config = dict(
    hidden_size=224,
    init_std_o=0.0428,
    init_std_down=0.0,
    optimizer='muon_variant',
    decay_shape='linear',
)
MLP neurons of a small language model. Each row is named by its layer, matrix (up: input weights; down: output weights) and neuron, and shows model dimensions 96-159. Each number is 128 + 24 x the weight over its row's rms, rounded and kept within 0 to 255.
After each neuron's rows, "fires on" lists the tokens most often at its 100 highest values on Wikipedia text that the model never trained on. A number after a token or word is its count.

L7.up536 [105 109 144  95 159 150 130 116 142 153 160 128 138 118 102 102 103 164 137 144 141 127 109 114 122 127 105 121 116 109 128  97 135 131 122 104 123 120  61 104  98 102 127 117  95 148 129 134 123 153 138 132 125 133 165 188 149 145 115 144 117 131  82 143]
L7.down536 [126 118  96 146 107 109 130 138 104 128 138 128 175 149 137 110 161 124 130 163 123 100 127  91 147 151 104 104  92 134 135 131  93  58  90 115 129 152 150 144 146 147 101 130 126 139 122 137 124  94 143 126 185 123 139 107 141  75 156  89 102 126 147 116]
fires on: "," 35, " in" 10, "right" 4, "%" 4

L6.up394 [119 125  94 136 153 109 115 120 154  64 133 125 163 125 113 156 113 170 106 168 122 129 142 163 126 119 135 143 144 132 157  90 124 152 123 135 102  93 147 134 108 185 114 111 132  71 144 143  72 151 147 154 116 152 124 139 163 182 123  60  95 122 127 132]
L6.down394 [133 121  80 142 119 105 140 122 131 112 129 127 139 103 155 129 138 143 127  98 183  83 144 177 170 132 154 152 145  97 118  99 137 123 145 147 144 126 123 177 134 128 157 120 132 108 145 130 102 114  87 160 143 100 117  98 102 104 110 144 118 128 104 147]
fires on: "-" 22, " of" 14, "s" 8, " most" 8, "th" 7

L3.up636 [ 88 152 133  87 125 164 123  85 118  88 138 143 168 153  91 128 117 100 162 125 147 116 194 113  90 128 107 127 113 104 110 145 136 106 185 161 123 119 142 124  97 116 146 130 142 154 161 110 129 157 117 157 127 157  62 127 115 128 121 108 118 113  76 137]
L3.down636 [105 106 128 127 151 138 136 105 122 122 131 169  90 131 104 130 129 156 109 132 125 163 104 159 155 140 132 130 197 113 122 133 132 162 124 124 204 128 151 111 120 167 117  83  88  92 130 153 141 132 103 136 119 128 159 169 123 138 118 148 105 121  87 102]
fires on: "s" 59, "val" 8

L11.up617 [168 168 150 109 153 127  90 134  91 118 144 120  91 128 142 105 119 151 135 114 123 119 107 148 150 147 112 140 127 129 137  84 140 141 117 165 117 104  96 130 127 107 163 146  86 126 122 127  85 146 132 138 120 151 137 158 147 156 104 135 151 163 134 160]
L11.down617 [121 138 122 127 124 132  98 138 121 152 131 178 129 156 126 135 142 131 135 111  77 131 125 122 138 103 136 128 128 128 139 128 105 125 109  97 122 131 132  78 136 148 145 136 164 112 127 170 131 127 124 157 160 102 108 102 137 123 138 135 142 125 121 135]
fires on: "," 37, " from" 17, " as" 8, " in" 6, " on" 5

L2.up75 [141 124 157 171 122 105 119 130 136 122 163 123 123 108 148 149 115 132 170 116 105 160 152 114 134 132 124  97 117 163  92 138  94 153  84 105 112 142 156 106 122  98 117 129 110 135 117 146 147 104 125 148 141 164 142 140 121 124 150 106 110 142 103 124]
L2.down75 [126 101 166 112 147 129 149 140 141  98 120 103 127 114 144 118 143 190 147 147 115  96  83 131 129  97 167 134 143 164 134 127 144 122 125 151 102 177 112 149 126  80 112 116 112  97 144 128 104 129 111 126 122 147  94 160 119 128 123 122  83  78 124 108]
fires on: "ed" 16, "o" 14, "a" 8, "in" 7, "9" 7, "8" 7

L7.up489 [179 135 122 140 101 135 121  96 171 148 113 117 170 130 143 122 137 146 103  97 141 120 159 112 136 172  83 111  88 111 113 139 145 106 148 119 133 140 117 143 122 202 173 127 168  96 118 134 134 121 150 186 139 113 119 132 124 116 164  83 184  87 140 119]
L7.down489 [144 110 112 138 152 141  94 128 105 171 156  66 142  94 126 114 153 134  79 113 172 112 120 146 106 127 142  90  91 108 102 138 144 136 148  97  90 160 167 129 131 153 185  97  90 118 157 126 132 143 162 137 116 122 123 177 140 148 167 117 155 144 115  76]
fires on: " as" 23, "," 12, " (" 11, " became" 11, " =" 10

L10.up218 [111 122 124 177 144 149 161 127 147 190 129 130 127 152  94 103 154  80 117 142 177 115 167 143 178 119  84 147 103 139 131 128 163 117 128 142 149 136 106 124 140 128 113 104 136 134 148 134 130 147 112 145  86 164 149 139 107 162 127 176 134 112 120 126]
L10.down218 [118 108 143 102 155  75 101 123 144 143 143 136 129 161 144 164 128  93 110 127 146 129 128 118  96 113 117 145 139 128 100 138 153  83 116 127 118 152 147 132  86 124 101 144 123 140 133  94 107 150 147 128 155 103  90  80 111 129 118 113 142  95 109 108]
fires on: "." 27, "-" 14, "\"" 9, "'" 9, "s" 4

L10.up201 [112 138 133 130 125 113 129 130  98 118 124 126 100 148  77 167 148 126 122 102 151 172 124 148  84 150 126 139 116  96  99 127 110 155 111 126 131 146 102 137  92 113 132 151 104  98 152 129 151 131 144 115 109 124 127  91 154 142 101 112 118 130 116 121]
L10.down201 [115  96  98 150 154 117 134 152 114  88 138 135 103 114 109 125 143 110 107 145 125 147 142 162  80 117 143 127 122 114 107 114 104 121 196 101 150 119 202 106 126 121 174 128 177  97 127 148 171 141 128 143  80 131 155 118 194  98 134 107 147 133 114 109]
fires on: " |" 25, " (" 18, "|" 13, "-" 9, "," 8, ":" 8

L3.up44 [121 105 151 121 170 125 114  99 145 107 108 150 159 111 113 120 140  87 162  91 130  94 149 134 123 171 106 153  87 120 111 140 129 133 132 102  96 119  62 139 153 147 137 121 130 123 166 100  90  93 158  79  85  84 107 148 121 126 157 133 160 129 112 157]
L3.down44 [ 96  91 136 115 129 142 144 114 115 124 155 116 133 118 132 141 154 120 109 121 148 118 101 107 118 151 105  90 138 125 158 131 147 141 153  90 151 144 135 127 171 140 185 116 109  99 122 116 128 180 137 131 120 114  95 125 147 115 137  75 117 106 119 106]
fires on: "th" 57, "d" 4

L3.up746 [163 130 132 139 138 143  79 125 104 127 127 134 105 148 117 141  93 160 146 127  96  86  98  77 119  90 126  96 159 100 160 127 123 135 192 119 136 137 130 130 133 154 117 121 113 125  76 136  88 133 136 114 128 147 144 150 124 166 102  91 139 152 133 144]
L3.down746 [170 102 159 111  91 140  97 146 133 137 135 133  91 140 109 158 112 152 171 105 168 114 120 107 148 104 163 108 143 104 159 134 110 142 165 125 111 133 150 131  95  97 103 146 160 132 116  88 102 138 138 111 121 128 121 132 119 123 123 153 129  55 133 131]
fires on: "d" 22, "ed" 16, " for" 6, "ir" 6, "ped" 5

L6.up671 [140 134 171  81 136 170 115 100 115 148 172 126 161 113 155 161 109 143 108 153 137 117 158  75 124 178 163 170 113 110 150 102 106 138 107 143  99  90 146 148 136 138 123 127 142 137 102 169 151 135 149 144 137 171 112 147 146 158 131  95 130 109 158 115]
L6.down671 [155 134 106 113 147 136 152  92 101  94 155 149 130  89 152 145 104 143 109 158 134 130 138 145 122 167 173 163 109  80 106 144 120 120 122 113 141 121 151 114 131 138 145 112 110 107 131 100 127 123 112 136 166 103 141 143 138  83 132 166 129 132 165 101]
fires on: " on" 78, " " 6, "-" 4

L2.up329 [118 108 139  98 146 145 132 107 142 109 137 108 132 122  91 114 139 105 164 132 125  98 174 108 119 158 144 123 107 153  86 127 153 115 147 146 158 139 119 123 139 134 160 133 186 118 133 106 117  75 115  94  97 136  86 132 150 142 138 140 120 103 127  77]
L2.down329 [165 115 163  77 124 163 100 108  94 132 116 156 150 148 129 113 132 181 118 112 153 156 145  69 137 120 134 154 138 133 145  97 117 133 128  90 151 138 152 176 137  94  98 101  80  97 143 161 139 128 147 135 125 122 133 152 106 161 144 120 161 119 110 140]
fires on: "s" 52, "er" 9, "aries" 5, "ers" 5

L3.up628 [121 103 149  66 105 112 163 137 129 117 171 147 125 133 138 147 158 123 122  93 133 153 130 150 125 118 149 165 120 123  97  70 104 135 100  95 160 158 101 143 106 130  78 102 122 129 110 137  96 127 123  81 109 125  97 117 130 125 115 152 175 146 139 166]
L3.down628 [120  98 112 113 181 138 156  94 142 142 118 128 137 133 133  81 124 113 111 163 126 131 154 170 153 155 107 100 117 132 101 104 159 123 141 123 105 150 176 104 141 163 130 122 158 103 163 109 124 111 109 132  91 111 136  97 120 125 119 136 146 115 161 120]
fires on: "-" 50, "s" 8, "nd" 7

L6.up233 [147 114 164 140 135 132 136 143 150 123 109  92 140 159 153  99 130 118 102  98 176 119 110 136 118 142  91 154  97 113 113 111 128 149  93 116 114 143 164 116 157 122 160 153 148 150 148  79 101 120 125 109  94 110 143 174 126 104 118 118 127 118 151 147]
L6.down233 [108 117 131 146 115 123 126 116  85 146 132 113 120 104 126 138 162 173 141 103 104 136 103 118 129 148 129 131 114 127 138 101 134 141 117  90 158  90  85 154 137 113 144 123 105 110 130 131 105 109 115 129 153 169 147 161 122 129 152  87 165 138 123 135]
fires on: "d" 20, "s" 12, "in" 11, ":" 11, " I" 9

L2.up784 [117 138 164 131 132 126 129 146 159 147 157 153 177 118 132  99 132 107 122  65 133 113 110 115  94 142 139 147  98 159 147 109 114  82 144  94 143 104 131 130 108 116 111 118 111 159 157  93  88 106 147 143 116 164 138 158 114 119 169 145 188 148 134 140]
L2.down784 [153 124 119 150 106  76 140 138 112 136 117 181 116 126 146 121 107 108 124 147 117 159  89 160 159 156 174 113 143 135 116 108 129 118 129 129 129 142 138 185 135  88 152 132 115 136 128 133  93 109 129 157 128 100 118  76 139  75 134 125 172 147 125  90]
fires on: "en" 24, "in" 10, "al" 9, "d" 6, "ran" 5, "wo" 4

L2.up82 [ 98 116 136 123 121 119 139 149 122 162 144 165 147 146 143 138 124 130 120  84 113 130 102 107 132 158  92 112 130 140  95 115 124 170 139 146  99 166 152 102 116 146 162 145  97 187  92  93 125 114 133 144 117 122 119 123 145 152 108 137 142 136 124 113]
L2.down82 [ 92 130 152 127  81 134 100 143 120 126 156 136 118  94  95 142 133  99 178 146 140 123 108  88 123 127 122 122 121  82 137 129 124 176 100 105 133 129 135 120 129 122 103  97 136 156 133 150 165 128 127 122 119 154 137 141  90 129 155 103 143 121 140 193]
fires on: "s" 46, "ed" 16, "d" 12, "es" 11, " that" 5, "in" 4

L6.up240 [105 136  89 132 122 120 120  92 104 114 140 135 133 122 100 117 179 121 148 102 152 111 173 124  99 134 140 117 120 131 102 147 129  99 122 117  76 141 142 147 138 121 134 130 128  84 130 125 134 118 124 139 149 148 108 136 117 180 147 142 102 115  94 123]
L6.down240 [142 141 137 101 104 121 148 140 102 116 113 141 161 118 101 151 116 130  84 118 119 115 115 145 155 162 167 166 116 165 106 118 101 160  97 101 195 145 123 146  92 129 111  91  97 132 145 151 121 137 144 142 141 104 166 129 114 180 153 112 156  82  95 149]
fires on: "s" 72, "S" 5

L3.up100 [127 124 166  74 148 133 144 146 112  95 136 130 121 131 103  73 131 135  84 145 172 104 131  94  97 133 132 137  87 137 104 125 139 142 147 111 122 113 102 143 141 128 130 127 114 159 155 105 142 121 167 110 120 136  83 125 109 147 145 154  83 114  85 148]
L3.down100 [109 104 143 151 119 115 148 144 101 152  94 137 121 134 100 132 127  91 148 114 118 159 108  94 159 112 136 131  87 119 125 134 141 129 142 130 152  98 159 116 156 117 135 164  87  72 130 135 159 168 107 123 134 115 134 131 125 132  86 140 144 147 143  68]
fires on: "s" 26, "ing" 25, "ed" 13, " Turnout" 6, "e" 5, "d" 4

L7.up22 [137 188 140 110 165 115 140  95  98 105  91 137 142 132 122 124 153 136  94 152 167 123 120 133 127 124 118 152 138 161 143 126 151 132 146 145  70 122 166 139  98 107 129 106 176 120 173 125 140 103 129 146  94 123 168 131 117 105 122  91 114 137 142 100]
L7.down22 [161 138 125 114 141 177 152 127 110  81 131 135 119 101 126 148 138 140 106 148 123 110 125 141 140 122 146 110 113 110 110 102 142 108 106 149  78 102 108 140 158 132 156 140 156 118 119 100 165 113 110 155  85 127 193 143 134 141 162 147 170 141 107 161]
fires on: "e" 14, "i" 13, "or" 9, "t" 6, "o" 6, "er" 5

L11.up647 [177 127 179 111  81 140 158 142 150  75 158 137 149 135 164 130 138 127  93 152 112 157 156 150 111 137 144 136  89 127 143  68  97 172 129 142 120 115 136 109 156 115 129 114 151 132 140 109 186 145 103 140  56 151 151 137  93 130 121 120 140 125 141 138]
L11.down647 [148 156 100 122 118 132 114 119 125 119 178 157 130 128 105 172 102 115 139 123 147  90 135 111 155 115  76 115 137  91 108 139  85 124 109 108 171 148 127 137 157 140 118  89 127 163 135 120 130 110 170 157 148 135 118 122 101 100 175 119 103 181 104 107]
fires on: " |" 29, "|" 12, " a" 9, ":" 8, " m" 7, "with" 4

L11.up303 [130 124 139 124 139 135 133 102 143 152 150 137 113 119 104 117 158 150 129 141 181 137 119 105 177 124  71 146  99 155 116 117 107 123 169 157 152 168 112 129 195 150 102 104 164 103 122 151  99 120 108 141  96 129 131 137 115 108 114 142 111 128 142  80]
L11.down303 [136 106 134  98 132 120 129 126 140 147 154 108 128 131 168 129 184 144 124 145 121 160 107 111 160 147 124 108 133 117 127 102 102 118 149 132 122 114 145 128  95 152 154  84 130 139 119 141 106 105 111 182 163 137 149 132  82 101 112  98 118 117  92  84]
fires on: "'" 15, "-" 14, "|" 14, " in" 10, "===" 9, "N" 6

L3.up315 [129 153 138 128 121 157  88 138 132 155 113 177 112 141 128 132 115 141 139 104 113  92  54 153 128 100 125 111 156 120 123 134  77  93 112 100 142 103 146 122 144 130 136  99 114 102  93 167 137 112 126  95 109 135  93 117 100  86 167 138 128 115  69 106]
L3.down315 [124  66 115 104 109 125 119 154 154 148 136  82 179 124 117 114  77 135 141 142 104 120 158 118 116 152  89 114 121 119 138  93 150 149 149 106 112 143 139 114 119 162 132 121 117 115 120 145 116 126 109 103 145 126 135 133 114 163 123 106 132 113 123 135]
fires on: " not" 18, "ed" 15, " and" 12, "d" 5

L2.up252 [ 92 136 107 138 100 119  68 111  97 146  91 101 170 162 113 149 126 146 162 129 107 103 153  80 106 115 109 153 130 138 103 123 109 142 109 138 132 170 100 107 106 168 117  93  83 165 142 132 125 126 132 141 149 133 135 107 123 127 174 139 138  81 168 170]
L2.down252 [151 129 134  97 151 174 118 162 104 114 149 121 132 115 104 150 138 127 114 102 143 150 122 105 120 154 157  59 113 110 124  99 146 101 169  84 157 111 169 121 144 167 159 176 103 118 166  91 147 125 131 121 108 168 120 154 146 121 125 128  97 151 122 108]
fires on: "d" 28, "ed" 18, "s" 14, " |" 10, "y" 6

L2.up891 [102 126 135 135 129 128  73 112 158 117 114 107 134 119  99 119 141 111 163 120 110 113 115 106 110 108 121  89 103 127 124 146 191 116 167 115 161 120 132 114 137 135  81 140 117 150  97 159 102 146 129 113  64 162 122 109 131 153  69 114 150 117 148 146]
L2.down891 [ 97  94 152 148 170  91 156  96 108 163 109 126 119 106 157 136 125 123 119 108 154 133 131 142 144  92 159 139 143 141 131 100 135 109 145 105 147 125  95 160 173 131  82 204 134 123 129 127 145 150 153 134 104 142 125 124 124 122 154 138 126 116 114 116]
fires on: " her" 50, " its" 12, " my" 9, " their" 9, ":" 4

L2.up790 [108 106 123 107 107 128 127 173 110  60 129 127 135 144 139 130 125 138 137 129 106 109 151  97 116 143 135 136 129 104  97 112 148 133 146 149 155 158 110 143  95 181 143 141  89 144  90 111 125 109 110 131 106 153 122 121 148 128 133 144 156 106 190  89]
L2.down790 [100 131 108  91 108  86 169 135 102 143 173 114 135  91 126 119 138 117 113 123 159  78 142 137 116 123 152 117 163 183  68 119 174 128 123  97 153  81 154 115 144 144 116  76 107 109 182 196 141 104 111 106 150  93  93 166 134 119 122 166 129 126 116 128]
fires on: "ed" 28, "s" 28, "ing" 14, " for" 7, "to" 4, "up" 4

L11.up625 [138 115 119 112 124 143 133 129  90 130 120 112 113 137 151  98 163 101 102 120 140 102 138 123 130 120 134 151 115  97 160 107 133  97  80 111 109 114 140 138 127 152 158 101 105 120  85 121 173 106 124 158 100 158 159 152 121  92 122 122 124 178 118 114]
L11.down625 [157 108 110 119 139 167 149 127 124 135 110 152 155  98 146 147 129 165 159  83 144 186  95 117 105  98 118 169 102  73 165 128 169 133 130 138 116 104 104  90 111 136 139 113 148 110 151 121 149 133 136 150 148 108 138 100 139  91 166 124  97 103 102  82]
fires on: " I" 18, "---|---|---|---|" 16, "S" 8, "s" 6, " R" 6, "|---|---|" 5

L7.up621 [113 125  87 147 168  90 100 109 133 145  89 121 107 130 131 190 122 127  93 125 129 150 138 133 141 169 142  89 146 104 116 135  92 184  77 109 160  98 119 108  69 137 113 113 122 106 110  93 121 110 101 153 136 120 112 121 109 151 106 124 109 147  95 149]
L7.down621 [131 109 132 128 121 132 131 139 129 139 166 101 138 134 185 132 110  83 171 134 102 119 128  98 133 157 135 147 124 125 126 147 132  93 149  99 116 116 129 149 167 137 159 142 140 107 108 138 124 111 162 115 175 115 149 105 108 145 168  92 128 153 149  88]
fires on: "," 81, " |" 12

L2.up512 [126 120 104 135 137 148 150 116 129  82 149 106 173 178 122 116 130 131 156 132  98 132  99 123 108  79 131 112 115 125  71 126 106 123 120 108 110 102 109 132 156  98 143 137 105 139 168  69  98 127 174 131 112 130 122 124 116 142 141  89  97 153 138 112]
L2.down512 [111 169 117 108 140 120 127 113 137 104 120 152 143 121 119 109 130 144 107 135  60 166 169  67 117 144 149 141 112 141 141 100 149 160 176 130 137 136 146 130 112 145 111  98 123 151 110 160 138 142 124 137 134 146 126 171 162 115 145 165 141 142 113 101]
fires on: " of" 46, " than" 11, "-" 6, " to" 6

L2.up672 [137 117 163 117 117 117 148 139 100 103 194 156 120 110 129 126  97 115 117  73 132 120 111 150 117 133 152 115  94 125 104  82 136 138 133 122 136 128 137  98 132 150  94  94 111 123 122 130 112 161 103 131 155 105 140 148 108 126 110 184 110 141 102 193]
L2.down672 [129 170 110 125 109 118 101  82 119 109 111  96 110 138 118 138 156 142 156 127 123 108 124 138 150 143 153 113 128 118 128 118 157 113  85 139 141 103 141 169 102 130  59 139 155 129 150  97 101 146 111 154 148 128 146 123 108 137 158 115  99 146  84 128]
fires on: "s" 49, "o" 12, "x" 7, " with" 5, "n" 4, "al" 4

L7.up851 [105 147 160 101 152 100 121 131 125 162 124 163 128 128  96  92  95  78  70 137 148 135 122 161 110 160 128 136 120 108 144 135 111 173 120 116 116 173  71 144 129 159 130 141 128  99 166 146 134 152 140 110 142 111 133 132 151 159 118 103 126 154 123 154]
L7.down851 [144 129 122 104 150 146 129 127 101 135 140 120 104  96 145 118 135 149 130 141 124 119 100 102 173 145 144 132 111 102 123 108  87 133 160  82 130 133 136 171 131 127 135 150 118 152 110 146 137 153 139 153 133 129 114 139 146 148 122 138 127 117 128 147]
fires on: "-" 17, " A" 10, "o" 8, ":" 8, " P" 7

L7.up430 [106 120 111 116 126 140 154  91 160 158 153 138 120 140 114 117 135 132 115 122 134  92 129 154 146 127 119 132 115 109 152 115 127  92 133 145 122 130 120 127 149 155  82 121 110 114 114 142 147 117 133 129 118 149 115 119 109  99 143 164 135 119  84  93]
L7.down430 [123 107 131  99 145 171 119 126 146 164 128 118 134 123 137 121 169 124 188 157 156 154 133 110 137 120 114 124 130  75  98 105 147 143 141 157 144 138 125 117 183 120 124 142 157 149 107  99 127 123 121 154  97 139 105  94 131 127 161 125 106  69 138 110]
fires on: "-" 46, "lu" 8, "tri" 6

L10.up406 [183 118 181 129 111 173 143 131 154 141 111 144 152 148 147 119 174 131 106 111 119 149 178 121 114 146 120  90  91  88 138 142 134  99 165  99 116 122 121  87 132 159  84 139  95 104 106 142 141 129 171 145 119 139 135 104  73 130 152 108 113 113 146 158]
L10.down406 [ 95 130  95 134 134  88 111 116 161 139 145 110 145 141  94 138 121 140 125 113 113 168 125 157 151 142  83 151 135 140 147 108 136 141 115 158 152 114 140 103 133 145 177 121 163 124 154 106 118 129 134 103 132 117 173 152 175 119 130 137 157 144  64 140]
fires on: " " 39, "-" 26, " (" 19, ":" 4, "," 4

L4.up239 [125 164 123 111 176 127 173 113 142 119  82 119 109 127 142 110 131  60 156 134 111 123 130 133 127 134 127  94 132 121 109 105 113 140 102 172 136 113 112 152  98 145 158 111 145  98 137 102 122 109 152  84  91 105 129 116 141 143 156 160 144 153 112 113]
L4.down239 [104 103 167 150 126 137 129  99 152 133 125 138 114 153 141 162 155 120 148 109  94  84 164 127 141 152 162 158 101 138 108 135 104 120 145 131 118 123 146 131 123 166 156 187  90 138 125 129 105 116 136  96 116 130 146 108 129 150 121 114 168 104 183 140]
fires on: "s" 58, "d" 9, "er" 6, "y" 5, "st" 5

L4.up25 [147 124 101 132 132  96 136 165 177 152 113 144 142 124 149 140 157 133 178  86 110 120 148 100  77 106 122 152 115 131  83 126 105 147 134 123 126 134 143 127 148 123 110 101 113 150  72 134  81 109  86 145 103 150 156 140 123 119 138 159  97 101 110 147]
L4.down25 [155 100 138 152 125 108 113 150 109 125 117 135 156 110 159  95 105 184  71 123 155  74 118 135 114 134 184 141 111 190 123 156 166 159 147 134 114 170 123 116 154 104 152 118 168 101 137 116 163 101 154 131 167 147 137 117 139 157 115 124 176  95 108 150]
fires on: "in" 10, " hold" 9, "ed" 9, "id" 8, "et" 8, "ip" 6

L3.up436 [ 93 156 133 117 178 148 153 128 124 119 102 143 128 137 150 141 121 110 135 111  91 120 110 138  86  90  89 143 117 138 140 139  97  98 124 101 160  83 137 128 109 123 106 169 127 182 159 111 102 146 176 136 100 116 139 133 131 106 117 106 119 110 149 116]
L3.down436 [116 128 113 135 138 137 129 121 138 127 105 129  98 144 148 124 138 132 173 167 129 149 124 165 108 128 136 144  97 128 125 168 127  92 104 154  95 132  95  87 155  93 117  84 173 152  87 171  68  89 103 129 168 110 186 103 112 158 135  97 144 164 148 147]
fires on: " of" 23, "-" 10, "st" 9, "ar" 7, "ic" 6, "s" 5

L3.up766 [ 99 128 119 135 129  97 164 140 165 126  85 133 101 175  85 158 136 137 140 138 132 128 132 111  81  93 117 105 107 161 128 148 158  80 123  82  98 103 123 151 144 144  98  91 132 124 135 127 160 172 142 140 155 130 142 158 127 120 139 122 146 122 121 154]
L3.down766 [160  96 149 124 127  88 164 118 147 126 114 170 117 131 162 127 148  97 139 152 185 145 139 120  82 171 118 138 137 140 132 194 118 121 125 149  82 129 164 123 144 127 119 142 139 147 100 121  66 109 115 142 109 152 103  66  89 124 135 107 137 151  76 141]
fires on: " the" 16, "val" 15, " a" 15, "exp" 6, "tal" 5

L3.up796 [129 103  99 121 113 125 147 172 159 103 114 114 184 156  66 135 114 109 100 125 111 162 109 113 186 125 134 124 111 151 109 143 137 151 141 135 109 139 156  98 122 191  74 106 121 147 160  90  75 161 158 122 125 136 156 102 121 137 124 126 100 119 114 173]
L3.down796 [147 129 107 119  76 136 141  86 150 175 149  91 121 149 132 151  95 132 129 120 109 130 112 135 178 140 128 127 109 135 126  71 111 120 155 157 126 130 125 131 161 124 125 107 138 100 131 175 132 117  96 141 114 108  71 122  84 124 146  99 133 149  92 122]
fires on: "-" 60, " of" 8, "C" 7, "ric" 6, "oc" 5

L3.up445 [120 124 136 101 121 143 126 137 128  95 110 116 132 145 149 154 119 175 159  62 141 149 104 125 124 119 142 131 156 122 157 132 107 139 133  77 124  91 125 127 132 156 146 145 150 141 139 158 106 109 122 115 101 155  67 115  94 109 135 153  86 137 106 154]
L3.down445 [123 137 143 135 165 129 169 137 115 143 133 138  77 119 100  86 154 127  82 160 150 128 152  93 100 121 127 155 125 143 116 129 163 131 124 145 108 178  94 148  96  89 118 104 144 117 114 105  64 108 126 105 144 152 167 133 130 144 144 123 130 113  89  99]
fires on: "s" 35, "n" 12, "ing" 8, "ed" 8, "ven" 6, "st" 5

L11.up377 [141 152 166 130 118 127 182 150 105 109 120 151 152 151 138 157 148 110  84 129 131 142 101 129 117 175 135 123 116 146 123  94 125 129 159 166 159 161 101 106 127 126 101 156 166 135  90 146 149 103 113 127 110 128 131 129 119 190 145 159 142  71 101 157]
L11.down377 [157 146 147 142 168 148 169  94 140 140 138 118  97 147 114 134 143 153 111 146 153 140 116 126 144 148 100  99 149 124 189 114 176  95 153 136 125 125 131 136 118 162 118 145 115 147 112 128 100  97 127 147 114 145 146 125 162 169  87 116 106  96 122 168]
fires on: " |" 51, "U" 12, "." 4, ":" 4

L3.up549 [113 157 157 113 117 139 107 170 107 121 158 140 120 159 110 170  98 182 124 110 117 125 108 116  95 101 137 126 157 114 144 115 102 131 180  97 108 109 108 113 121 143 128 112 135 118 139 159 147  86 108 127 146 120 110 163  88 128 171 136 121 135 111 148]
L3.down549 [142 122 106 115 123 122 107 149 134 111 107 122 107 140 110 146 173 181 135 125 101 135 134 105 121 173 164 117 143 116 116 125 150 141 110 143 147  84 122 119 101 118 130 153 117  88  71 132  96 161 145 118 110 168 117 132 120 140 115 121 162 102 133 120]
fires on: "," 70, " (" 8, "ed" 7

L11.up76 [120 107 143  98 142 110 135 111 137 113 121 100 155 165 139 140 140 139 142 147 129 103 152 140 113 162 123 125  84  82 162 127 115 132 135 127 118 129 138 132 125 178 140 142 126 122 145 118 140 130 197 164 127 125 153 122 172 128 129 105 114  94 118  97]
L11.down76 [118 106 135 124 149 113  99 113 134 104 125 138 154 115 140 153 154 143 117 175  93 105 153 153 137  97 131 142 149 110 119 127 114 129 122  63 160 155 127 126 110 148 115 102 105  98 122 123  94 161 139 149 112 157 132 100 125 133 134 126  87 174 126 117]
fires on: " " 41, " B" 18, "|" 8, "-" 5

L11.up439 [114 132 136 111 122 124  89 150  53 106 128 121 150 166 141  95 137 137 114 102 148 117 168 121 115 142 116 130 137 139 115 120 122  98 165 145 145 122 117 131 110 169  98 131 117 136 129 163 156  93 143 173 107 188 130 136 104 133 114 147 128 149 119 136]
L11.down439 [123 122 129 122  87  77 142 116 119  91 116 111 180 117 146 122 124 114 116 110 150 178 141 123 102  87 147 141 100  81 114 158 100 118 108 122 120 177 134  98  91 149 149 142 111  81 144 129 107 100 182 146 121 135 110 134 117 167 163 145 152 106 140 115]
fires on: "s" 46, " S" 16, " at" 8, "S" 6, " At" 5

L2.up738 [108 141 126 113 114  98 129 134 109 136 141 204 112 127 173 132 124 126 127 140 124 130 137 150 147 150 106  97 135 145  73 116 163 126 174 122 128 125 103 126 149 122 140 132 145 114 143  97 118 119 140  72 120  58 134 151 146 145 191 107 118 128 112 134]
L2.down738 [163 130 111 122 124 128 142 158 111 169 169 135 128  90 132 130  80 134 111 100 142 131 140 160 127 110 142 148 119 134 133 142 104 134 154  84 116 112  92 126 143  44 139 128 120  69 131 144 152 132 136  90 159 156 119 141 137 125  69 137 161 134 165 128]
fires on: "th" 47, "9" 12, "nal" 7, "ological" 7

L2.up232 [162 149 166 102 115  99 160 111 126  91 101 141 106 104 121 109 108 139 124 128 120 146 136 128 121 124 107 134 105  97 139 113 150 125 116 151 128 151 175 184 120  78 116 123 146 129 170 136 134 143 120 138 128 141 109 105 163  94 127  92 123 127 154 137]
L2.down232 [153 143 111 114  99 134 109 120 149 174  92 131 106 143 141  84 120 137 138 154 129 110 119 124 157 157 146 107 137 129 180 123 134 112 114 132 137 146  97 105 111 169 118 156 132 177 171 100 128 105 107 109  94  90 113 109 106 133  89 107 140 140  93 118]
fires on: "e" 24, "o" 21, "el" 8, "de" 7, "lu" 7, "er" 6

L4.up8 [169 178 101 117  98 142 125 119 119 120 117 148 127 135 130 156 143 151 162 139  94 130 154 110 120 147 123 134  92 109 148 165 149 105 131 110 129 136 128 143 162 153  96 141 102 111 150 142 142 112 111 169 130 106 103 134  89 152 125 125 118 119 162  96]
L4.down8 [154 108 134 150 128 162 138 171 131 117 116 142  93 126 130 150 122 153 120 146 116 141 157 113 153  92 128 115 123 147 104  77 129 158 128  95 155 140 167 142 143 165 170 131  83 120 132 129 125 104 127 137 157 141  95 138 135 162 106 134 150 102 132 132]
fires on: "-" 39, " of" 15, " |" 7, " " 6, "1" 6, "um" 5